From a checkpoint of a small transformer trained on Wikipedia.
Size: 9 layers, width 256, 4 heads of 64 (1 for keys and values), MLP 512 GELU, vocabulary 1834, 4.83M parameters.
Training: a variant of Adam for these matrices, 5637 steps.
MLP neurons of a small language model. Each row is named by its layer, matrix (up: input weights; down: output weights) and neuron, and shows model dimensions 160-255. Each number is 128 + 32 x the weight over its row's rms, rounded and kept within 0 to 255.
A block is one neuron, or neurons of one layer that tend to fire together. Before each block is what it responds to, as a language model described it from the Wikipedia text at the highest values.

Responds to: Infobox field labels
L6.up455 [155 117 127 129 172  87 101 202 120 105 136 131 121 135 162 171 135 109  92 117 151 145  94 122 123 180 149 190  62 129  64 116 203 127 161  69 173 147 166 151 162 139 155 116 141 144 107 193  95 116 112 189  60 132 108 186 159 171 132 168 153 108 165 129 194 119  83  38  92 119 123  83 125  86 161 127  89 154 140 108 162  78 143  59 172 164 123 156 112  77 163 106  85 129 141 156]
L6.down455 [106 139  72  95 141 145 154  88 155 121  75 127  95  63 133 146 107 136 125 131 137 138 109 105 144  69 113 109 111 146  95 126  82 177 106 159  98 116 148 125  55 146  86 145 179 155 126 105 118 124 143  85 138  73 146  93 125 103 136 146 133 138 206  82 148 162 158 153 171 124 116 175 108  91 129 110 168 107  98 138 162 145 152 224 144 103 135  82  90 144  90 100 181 131  97  94]

Responds to: Mid-name word pieces
L6.up507 [168 104 105 142  94  94  91 115 132 116 216 109 100 136 145 213 122 117 135  89 149 118  72  95 127 117 154  95 161 106 101 136 161 124 173 118 127 148 159 116  97 169 145 148 201 136 149 112 138 168  96 137 155 140  63 100 123 140 148 104 186 198 115 100  96 146 114  99 114 101 138 117 172 158 151 153 177 106  74 126 172 134 128 127 168  91 177 171 130  59  80 132  82 196 118 111]
L6.down507 [ 63 152 167  99 137 151 157 129 147 196  93 173 178 121  97 105  85 128 115 122 122 125 143 156  77 159 113 175  80 131 136  57 135 124  88 144 178 150  87 122 114 144 136 141 130  83 103  88 123 126 135 108 165 105 177 106 125 151 118 139 101 102 160 118 116 114  94  93 162 158 153  90 119 108 138  87  92 130 141 149  90  86 159 185 151 160  65 126 135 172 151  73 157 121 131 146]

Responds to: Article openings and years
L3.up23 [117 111 148 170 162 117 199 166 122 103 188  70 148  87 185 153 162 121 149  89 104 186 123  90 147 116  94 174 104 138  64 111 199  87 176 140  82 160 136 119  64 154 109 128 131 155 105 176 171 122 104 124 122  89  83 136 175 139 162 163 125  61 146 112 112 117 135 104 109 158  92 130 158 110 151 125 164 146 123 138 122  65 122 100 113 148 128 213 138  62 177 109 149 163  92 132]
L3.down23 [147 122 140 117 144 131 159 156 155 154 165 125 114 126 124  92 118  98 102 158 112 123 150  83 123 175 106  72 161 103 130 145  87 162  95 126 159  86 116 109 135  99 139 121  80 201  99 101 123 164 156 115 137 148 224 146  91 112 111 116 112 139 101  35 188 193 146 134 137  64 122 141 128 199 166  60 135 129 145 137 113 144 167 199 148 117 150  86 120 167 151  97 155 125 126 176]
L3.up27 [ 98 132 117 173 128 156 164 111 144 134 130 112 107 109  58 162 146 104 134 137 128 139  94 109 183 115 103  94 132 174  56 123 181  70 157 117 108 163 137 128  92 153 157 131 155 169 136 140 128 196 137  90  81  90 100 131 131 121 158 115 140 104  70 110 129 127  92  85 100 147 181 196 131 121 161  55 139 130 159 183 137  75 130  96 141 148 147 186 159  97 205 130 180 163 147 153]
L3.down27 [161 161 117 175 119  99 184 102 112 198 144  57  86 124  99  90 103 109 128 143 154 160 118 125 115 132 116 116 121  96 133 163 173 160 137 130 128 135 157 125  94 171 104 118 148 103 141 127 145 152 172 121 153  87 101 116 136 136  55  96 125 142 130  31 140 145 132 180  73  92  69 141 176 128 163  99  83 125 138 177 117  90 127 119 178  86 158 103 149 153 140 137  83  65  95 155]
L3.up72 [136 148 143 145 176 162 200 148 133 122 162  67 164 150 198 102 167 109 169 106 152 117 120 102 161 128 150 112  71 121  77 128 183 152 120  89  99 148 172 152 119 157 171 160 144 194  95 158 169 171 121 142 103  73 120 156 156 129 124 184  84  69 153 152 107 101 112  92  94 147  94 157 163 131 126 138 118 125 151 135 113  97 104 160 144 158 139 165 139 117 119 117 105 171  94 158]
L3.down72 [202  76 170 143  81 125 112 124 137 101 127  91 117 151 162 103 139 151 108 117 142 175 130  60 146 103 107 127 178  62 144 134 109 123 159 136  71  66  87 146 110 158 155 143 125 137 181 140 111 143  99 126 106 164 149 149 126 162 158 109 134 147 155  86 195 112 108 146 214 117 158  85 179 125 116  99 236 178 132 162 145 135 130 141 103 159  77  95 135  90 132  74  71  70 114 109]
L3.up472 [ 96 117 108 188 146  92 121 142 139 123 172 120 116 120 134 114 136 121 158  81 129 180 103  71 177 135 131 178 105 120 126  88 147 150 177 119  49 103 133 140  84 145 170  83 103 175  72 132 120 160 120 118 116 120 124 184 165 157 131 161  95  80 178 135 104 144 112 122 100 154 142 118 142 146 146  96 183 106 131 177 136 128 106 133 107 176 109 164 118 118 172 107 178 182  86 124]
L3.down472 [100 196  90 106 172 111 158 115 117 105 111 129 107 109 120 116 107  73 185  91 130 184 129 133 118 173 106 110  95 133 115 128  94  98 135 111 150 154 128 136 128 120 110 184 132 126 104 119 171 121 151 199  92  88 139  96 109 111 101 117 158 155  89 144 140 133 118 190 138 123 136 178 109 177 163  83 126 136 134  96 130 160 109 129 116  99 131 140 106 132 148 140 108 103 105 140]

Responds to: Word-initial fragments
L5.up42 [ 93 145 213 107  96 112 184 115 139 111 130 106 105 109  76 120 144 102 122 153 127 123 136 104 100 141 133 122 149  96 143  77 131 189 124 153 145 183 162 148 157 158 170  78 117 143 148  89 139  96  93 104 194 144  95 156 103 204 118 122 138  58 131 109 167  84 138 151 157 179 111 133 132 103  74  80 109 142 147 113 151 115 122 160 150 180  38 130 145 111 156 132 135 145  70 122]
L5.down42 [181 130 136 140 141 106 125 138 168 151 141 150 101 145 154 144 147 166 110 145 132 123  86 184 154  90 100 182  94  85 103 152 142  60 155 165 142  78 126 127  68 103 135 138 146 165  61  87 128 140 159 105  76 176 151 106 144  94 113 157 105 142 118 144 146 168  72 127 101 200 151 162 106 151 160 148 181  74 135  99  77 169  84 121  80  99 112 192 140 153 100  71 132 125  99 136]
L5.up89 [124  75 144 192 133  78 223 103 231 138 106 111 117  97 117 135 135 128 104 118 144 187 132  98 119 141 149 191  28 117 128  77 142 135 152 166  92 142  94 132 104 141 137 135  93 100  87 102  86 128 164 108 183 131 157 156 127 159  96  96 117  78 151  90 152 114  80  93 130 175 115 104 119 116 148 157 126 117 133 195 112 109 112 177 135 108  73 164  97 139 167  62 187 147  93 139]
L5.down89 [164 134  85 137  99 184  94 191 121 105 172 158 201  76 105  66 146 181 142 142 134 185 129 121 120  97 128 119 102 137 124 119 120 115 102  55 133 141 135 122 126 133 117  79 123 152 156 110 156 155 140  71 197 163 156 125 141 176 175 148  95 101 188 140 167 186 114 178 121 116  75 112  89 152 148 111 125 110 132 163 118 134 191 132  94 204 147 103 144 161  44 154 138  97 104 119]
L5.up173 [101 122 154 130 136  71 185 146 130 109 158 146 103  57 143  90 156 147 109 138 134 155 118 160 180 148 142 178  57 113 139  81  90 140  75 159  53 123 110 101 116 132  97 118 113 161 109 159 117 152 141 184 133  98  99 145 129 140  72 141 168 145 116 114 115 117 103 132 138 199 135 136 113 114 149 103 133 167 126 169  93  72 113 129 145  91  90 146  39 163 154  80 167 131  17 147]
L5.down173 [139 102 134 235 139 159 113 126 122  93 130 110 196 109  91 111 115 120 117 163 110 113 152 138  80 122 154 185 133  88  84 172 111  93 131 138 125 127 132 123 100 135 105 187 132  80 118 168 121 158 184  69 146 178 147 118  92 156 138 148  65  99 162 121 136 118  86 156  61  94 183 120 104 145 126 134 125 165 158 113 118 193 172 112 160 168 159 112 130 114 162 142 135 192 189 127]
L5.up416 [106 128 162 172 100  96 164  68 155 130  98 108 116 105 130  74 144 198 110 151  93 144 129 135 130 133  79 149 136 142 101 146 104  74 118 208 139 128 117 150 105  84 170  96  99 120  89 152 112  89 143 148 145 138  97 170 175 150 119 148 113 111  55  94 120 161  84 104 119 114 102 138 150  91 132 138  89  96 187 146  99  98 111  96 159 126 113 123 156  92 132  23 122 119 116 153]
L5.down416 [ 98 118 141 152 134 128 137 137 145 142 194 114 111 141  96 188 115  38 131 102 113 130 114  79 209  98 120  98 115 166 180 139  92 142 177 118  83 108 167  93 114 146 122 177 118 156 158 122  82 139 120 130  73 117 118 149  89 115 142 131 125 121 112 145  96 135 164 116 107 115 123 110 140 116 139 193 139 137 106 159 161 133 119 199 134  88 157 119  62 169 109 155 196  93 132 105]

Responds to: Ambiguous word-start fragments
L6.up118 [159 111 123 144 102 139 156 170 174 120 150 126 153 149 123 115 140 141  76  97 166 154 150 161  96 110  48 180  55  82 121 116 117 124 135 127 147 205  87 169 140 170 133 153 181 122  87  97 154 150 178 117  92  95 201 143  94 145 109 177 110  92 138  72 142 108 121 118 146 157 104 119 121  78 150  91 141  74 108 184 135  73 119 148 130 138 135  89 140  91 194  63 180  96  80 131]
L6.down118 [166 151 163 197 102 115  92  94 150 132 150 136 138 155 145 105  97 145 133 122 114 104 208  97 120 147 179 136 183 125 233 138 151  68 108 122 126 108 167  77 143 111 173 141  49 147 181 117 124 152 109 145 149 114  94 181 165 157 142 131 107 109  82 133 139 114  90 102 100 153 118 105  97 121 129 165 122 149 168 118 175 153  90 168 175  95  76  89  81 138 132 124 109 154 135 182]

Responds to: Second piece of capitalized words
L3.up110 [141 131 126 120 156 101 134 200 125  89 130  99 138 154 188 172 131 141 149 152 120 110 115 129 218 130 162 193 110 164  97 162 158 157 222 170 103 131 121 159  98 141 143  66 133 119 123 117  98 142 147 108  80  90 121 151 147 227 147 156  92 102 187 103 174  99 118 153 140 132 115 112 210 120 115 101 126  85 151 140  95 122 134 128 118 156  64 154  96  89 109  66 159 134 102 185]
L3.down110 [177 133 150 135 142 190 135  80 132 109  72 135 132 127  96  50 149 101 146 219 122 106 166 155 120  98  98  53 173  90 149 134 125 130 102 130 157 149 160 162 159 113 145 177  92 171  84 137 130 144  96 149 113 105 163 114 120 147 152 123 105 116 103 105  45 157  92 126 161 153 161  81 156 120 131  96 149 159 135 144 150 144 150  71 162 144 100 134 148 126 118 142 174 160 255  83]
L3.up135 [122 112 173 166 105  92 157  87  99  93 166 132 182 131 157 114 156  62 117 104  99 161  91 131 123 134  90 176 112 159 115  78 191 127 172  89 113 131 151 142 135 124 135 100 166 124 100 131  93 104 145  88 178  96 141 149 148 169 145  98  81 127 171 109  84 133 129 133 107  95 105 137 174 166 109  92 125 124 127 118 118 128  76 146 141 149  82 109 129 122 135  93 117 169  98 172]
L3.down135 [ 88 144  71 104 199 150  63 117 161 153 154 114 109 135 147 133 107  86 125 186 175 143 108  97 140 105 165  85  87 123 162 157 120 100  82 136 118 154 138 169  85 136  81 137  69 160 167 155 116  78 144 112 116  91 117 128 164  94 101 140  66  91 116 227 106 145 126 102  59 142 156 183  78 112 105 148 135 115 147 102 186 136  94  88 176 102 170 172 103 104 190 135 151 106 128 110]
L3.up219 [130  92 149 155  84  84 138 122 107 153 121 125 123 148  93 146 119 135 172  74 153 141 126 104 125 115 149 146 138 110  70 193 162 187 169 107 112 179 184 173 145 119 149 139 169 116 154  83 142 145 194 139 103  70  92 128 147 168 124 114 113 176 124  97 101 137 135 111 129 133 150  98 140 125  77 108  97 164 136 183 140 110 100  63 103 139 128 122 107 163 137 117 127 167 113 107]
L3.down219 [117 134  94 130 129 122 108  84 138 143 140 164 174 127 175  74 131 108 111 175 133 111 168 149 141 155 121 148 118 182 135  86  77  86 124 127 116  77  97 115  68 105 119  91  96 155 112 135  82 147  89 110 135 214 128 145 153 101 163  91 157  81 131 100 130 140 151 140 119 140  58 145 131 140 129 116 150 141  80 132 124 112 141 198 160 152  99 170 206 107 155 158 131 128 160 146]
L3.up507 [178 144 184 131 120 123 115 122 105  73 118 132 181 102 118 164 110 162 110  88 132 163 153 134 135 140 122 106 170 149  93 134 127 130 169 113  88 115 115 180  72 100 139  95 171 137 140 104 166  85 109 113 154 131 130 130 112 156 146 147 125 178 177 119 166 181  96 151  64 185  77 102 114 129 144  99 145 125 117 149 175 118 155  88  70 169 158 218 138  53 139 120 155 137 120 136]
L3.down507 [ 94 101  88 148 131 162 132 173 116 201 112  85 121 132 125 132 149  96 146 212 166 108 159  82 119 171 176 116 112  97 151  93  92 139 111 105 162 134 154  69 165 167 137 174  86 176 105 117 117 186 143 129 112 112 127 136 151 106 156 111 108 136  86 101  84 103  90 106 173  80 166 133 131 122 130 149 125 155 130 129  77 148 145 147 174 104 108 145 104 162 146 154 107 169 162 129]

Responds to: Final digit 1 in numbers
L3.up2 [223 139 123 131 147 111 163 127  77  96  65 111 124 137 109 126  88 138 160 137 159 186  48  77  89  84 100 111 150 125 117  92 146 117 182 121 169 158 131  77 150 170 111 119 169 114 124  91  78 188  92 150 110  58 155 202 125 131 190 118 147 141 122 163 174 128 187  89 124  98  92 179 153 216 124  79  73 129  74 154 140 104 137 132 131 146 153 131  79 118 146 113 171 122 155 152]
L3.down2 [ 45 164 122 103 134 137 122 128 134 184 159 169  90 129 146 164 121 130 124 108 125 107 156 175 208 142 123 163 113 126 138 139  71 163  66 171  98  96 137 207 117 101 139 182  78 141 177 145 194 106 137 132 144 177 116  74 133 111  76  87 165 122 133 112  91 120 103 151 156 174 142  71  93  57 180 150 172 163 161  97  99 134 130 136 107 102 144 137 189 142 137 146  41 152  89 135]
L3.up13 [161 113 203  84 165 144 190 139 128 124 146 134 126 142  85 145 108 101  83 120 213 168  83 115 126  95 134  91  36 100 119 141 173 135 163 104 105 126 133 165 120 135 126 131 188 165  97 117 137 124  86 117 111  46 119 141 134 148 109 147  83 118 104 110 144 152 167  80  95 176 107 139 179 155 148  62 117 107  94 150 183 122 161 103 136 130 129 192 108 166 177 141 114 115 113 134]
L3.down13 [ 93 146 120  76 123 106 190 103 140 156  88 179  61 154 136 139 131 109 110 126 160 145 114 157 169 160 114 119 149 114 120 118  94 112 174 178  98 156 117 183 125 173 138 127  75 160 135 141 193 118 115  80 135 120 109 101  97 171 144 138 140 152 106 134  94  88 117 131 139 171 117  81 102 124 128 175 118 123 155 160 106  95 140 115 157  72 145 200 154 161 170 144 135 147 158 176]
L3.up224 [184 142 178  96 141 131 133 144 145 127 175 124 151 133 106 116  48  82  73 158 173  97 141  62 100 170  99  86  94 114 119 114 166 192 136  74 154 121 153 141 121 134 103 151 192 112 145 132 113 137 116 118 135 106 119 156 144 131 166 129 152 155 109 140 157 195 178 105  73 145  85 111 131 160 122  61  54 138 123 125 131 119 165 124 123 177 181 153 122 125 137 146  84 116 103 114]
L3.down224 [ 61 158  80 114 112 105 120  98 159 165 123 150  98 131 157 112 211 167 135 107 139 180  88 202 174 159 148 162 113  99 132 157  80  47 178 150 101 135  63 176 134 179 139 137 100 142 123 148 160 129 114  77 126 141 134 133 104 119  96  87 158 134 128 107  67  96  79 170 125 135 104 137  97 114 133 181 178 118 168 108  64 118 131 131  98  26 108 153 147 166 162 138 136 128 143 163]
L3.up283 [192 123 152 123 150 109 157 110 121  97 142 161 195 100  32 134 106 134  92 124 125 139 142 111  82  63 101 148 145  85 125  58  79 166 206 114 188 165  89 178 143 110 115  93 176 131  82  84  32 129  82  87 156 120 118 185 133 118 221 140 125 112 119  91  98 112 105 154 124  95 111 181 148 120 134  47 140 158 107 153 120  94 157 154 151 158 166 115  97 151  97 118 183 139 146 153]
L3.down283 [ 99 156 103 128  98 139 123 138 125 116 122 100 112  88 215  83  86 139 154 122 116 112 114 110 189 165  84 121  99  96 134 168 154 115  73 155  52 122 127 129 131 136 193 172 120 124 235 174 240 118 134 126 111 147 136 104 150  98  71 113 128 190 109 137 107 160 156 124 133 151 172  40  84 127 117 177 121 146 155  75 130 132  82 125  88  94  83 138 139 111 172 210  80 129  93 142]